config.toml
n_layer = 13
d_model = 896
n_head = 7
n_kv_head = 7
head_dim = 128
d_mlp = 2688
vocab_size = 9159
activation = "tanh_gelu"
norm = "layernorm"
norm_place = "pre"
norm_eps = 1e-05
positions = "rope"
rope_base = 10000.0
rope_fraction = 0.75
qk_norm = false
attn_scale = 0.0884
bias = "none"
tie_embeddings = false
parallel_block = true
init = "normal"
init_std_qkv = 0.0172
init_std_o = 0.0172
init_std_up = 0.0172
init_std_down = 0.0
optimizer = "muon_variant"
lr = 0.0123
lr_mult_down = 0.7
beta1 = 0.93
lr_head = 0.00393
grad_clip = 1.0
warmup_steps = 200
schedule = "wsd"
decay_fraction = 0.946
decay_shape = "linear"
final_lr_fraction = 0.0
batch_tokens = 131072
seq_len = 512
doc_mask = true
train_tokens = 901000000
steps = 6875
dataset = "wikipedia_en"
MLP neurons of a small language model. Each row is named by its layer, matrix (down: output weights) and neuron, and shows model dimensions 704-799. Each number is 500 + 50 x the weight over its row's rms, rounded and kept within 0 to 999. Numbers have three digits each.
After each neuron's rows, "raises" lists the tokens whose logits its output raises most directly, leaving later layers aside.

L10.down1996:503507429526469469505522505512541487551529466514433472505557526381454574529530525499538490510483492491500500483443581551397600522470460397455488512567496509547573487465568631501453524370544427501522546485379549559438436494446538465464496453479564503472551596442462443527387496508432507485
raises: "91", "90", "89", "73", "92"

L10.down1554:555416357476585495508502542488469489452518538530568494500533543487501521509536464498520566522529493478469493484467488446486489447450558505525566553463546514490413533488505544525566490459591508502490471480508426447440521566440561418453413526494614562614522508534505591521494513556529532481
raises: " lines", " line", " Line", " br", " chain"

L10.down1501:518505419540446449445452538450508602491446518467531414487565505436482460519516567574530526491538426542373498591469566479522512538535524483581445529553470452496480453481440462523480485511454484422476427394530501568438537549469611506489516498498592447543494346544452524456515573432527494552
raises: "ts", "then", "t", "za", "sis"

L10.down1654:439475535534551468605501566483494415519536495479469560473485600599503520491521498515451445490599487476473448548497477501488406496470615494564490436489464434531513617526458467569435504457398494517447498471546464473473506518512464441480458520542467489506442503500439413510422447493547504489
raises: "ida", "ig", "im", "imb", "isk"

L10.down1290:473459441443589501560494452457516451505491442435370503544532552502582402480434496419504518488619506466566538442482563480476539486454471437389498459527466419533428510512532499440438503527453528448545430558579475477509463511526543464482470466433552381441458498487520502470551338438496493446
raises: ".\n", ".\n\n", "\n", ".;", "."

L10.down767:557471418397383519510552627460439552505563509614494509517436473333491525534504472471475473541538474397593476525446489449544526443476550478474529487549519461490507505503583520557515485612478312465482563525496379413482436537446532457536537520635419453481473487469523460493528476466391479500
raises: "ist", "oin", "en", "ence", "ists"

L10.down1901:492463506412518460398467515532458543483424575556499531523504447542523512463519367400453548485568500478536532438444497539549406484449465491386523527487601540605518525525455469488426503484484557473439531518517434574496478468579455520508556500541461458470559473435461469448566460453453448467
raises: " from", " between", " years", "ges", " until"

L10.down2033:468480505529547494463522488489559513586479485546448450528479421535553510506463405586538625451506479439492521460462444508519562448541473449426492512493565565556510490413520469545443459392467502447595575513535616528539476491513455603583533494520485510434518441548465551532499473546419549458
raises: "en", "ables", "ened", "ems", "rew"

L10.down1059:552451515459555494469506454550462423443574392481526507423458605405588527513522405503481542483473441547438462448557565520483525393590438446529427425539552473533478520507580451487473480440529478471513527481467459515523518528458541488508441479452522538553485415511421496516493475607528523540
raises: "he", "ari", "adi", "ip", "ha"

L10.down2053:571570557469501469475510533513583551572514470499413453444453500460512503473478514510526556480445483501446623431482556455490570451514538493498469434444447532421493612500463560466523451525496462485505618531547583525554527502454525456532460485465472610540512460554523465605525607381567447584
raises: "hest", "as", "oz", "arly", "ke"

L10.down223:474447498499465581471534546469477513406441533533441474409466505449500465462435501553448451462474449556486637571498513550467553426537549421495474634517464503447507516449470456475430512511495491498579456467520483558542470468546484529557485473500551474469518532550603598370501498445507457548
raises: ".", ".C", ".M", ".;", "ols"

L10.down1518:462479499519523519626535459461500530582487516544494479400469482503452575467451500563413507506608528465501400487555594527484564442489521466532488548465485454430442473518499483573445508501456505540446514572431567530532370518501497492474559527485387444494457473430473526522419569514587505497
raises: "ña", " de", "ñ", " Luis", " y"

L10.down2273:463557508544569491587450505386599494435519618342539480458514477328596489448588448423542458538515468450454446470556547519541460531519438531469496498533462518556601451472468458486468549483531483469541422502508466518509444486444503500598454464510516506564550364451428526556519433520450455450
raises: "45", "53", "43", "41", "47"

L10.down1300:472455456516512410535496454524538490492521479495475510560538540348546453439513545475494473571484462527417509456515510458472541399517494510537519449459418500475384434511501588475438574553557531416432500496548485471572519489545416393551503524431486567505412484516557513641438609412501465440
raises: "unt", "umb", "rad", "he", "ull"

L10.down1168:457480435584511452362531586516548491489440621569561554468485495508537481563501374440518540508517523581493524489544508493478585439412482517489469507528459544533525546474427465394486488463456474510585533468543545521518453513526521459490408414537449436487504444410418412496518487538598579492
raises: "ills", "alls", "ft", "ils", "f"

L10.down2267:466562565503482465514477496478504509516436420483451458514524437568527600502539448460520447459513411485491522483456435511515528490511615513475577448494517438490517450452527414494506480466522571538527488512432522518548461526612496493384515591522532548463514444550439565468541542459564546541
raises: "ateur", "ately", "at", "lic", "eration"

L10.down1423:569501561491515522519499538504543518501524510493511579540524410635535529470472566512505469464487521426459536466573563509375451441479562410479586466454592457598506532496506546469494476514564412479445461447546472666487585468498505558499521513410511519470532545442527437600566624626502508508
raises: " qualifying", " round", " runner", " classification", " winners"

L10.down761:542515449496536457465467502487510507497480513411553520404514523150509476440480340533480484436516545400464565468530443527490475507529486438579499425504573454466488418562451590498490484509534474658532489482498448453477504508449528463499477427544486469431420403543577531494463458493501468406
raises: " |", "19", "th", "3", "2"

L10.down2072:554519447517554522471487544525573498453468496560362530489517576537605501559520497597413479481462468601443479548503392542576503549548463538499463546498481458502525505656590507441534508430542527551490494428534561490499489508507494524550459534497528544483517394511426522433532546419457415535
raises: "ind", "et", "med", "ess", "ented"

L10.down1305:359479488533499433525420413532542530474524509413451448461504556481552534567465413512504423538382516486509424456540430456418572453479482452499578495459489560507557509464500490458570503453529524501583463506590538550460494536460518470592503512513460505505475430494433497534501452450506506584
raises: "hy", "hen", "um", "he", "aint"

L10.down89:557556417460602447495473510530552491472522480379423535458421503378535527505507530546520530519420466575562522478359488542498423377512564489523535526480528516478586445475531534526457545547471434526466566465540514521485457532514502537497490374429525418404381415441424474537496530473512508614
raises: " August", " May", " December", " June", " September"

L10.down2123:547530395481505527517536486447505549467499552443487532589460490514457388464526500495522416483494445527533447478562482496478449496420497448441401502533432590537468382533447489440442526484450458490480453496564511547618420482557436527439536431524530537530443434459476536488496477435543610520
raises: "ko", "k", "off", "yan", "ky"

L10.down626:545557448440579541613586620484573462439491492495465544428560470574429516485504452504372482437533560437418475480473481491529447487472642569519536608544429543395518507522448512552634530447547511459548448585553500529544552472443581413561456520506520507423554511457425463455583473498433397386
raises: " works", " main", " power", " dam", " rep"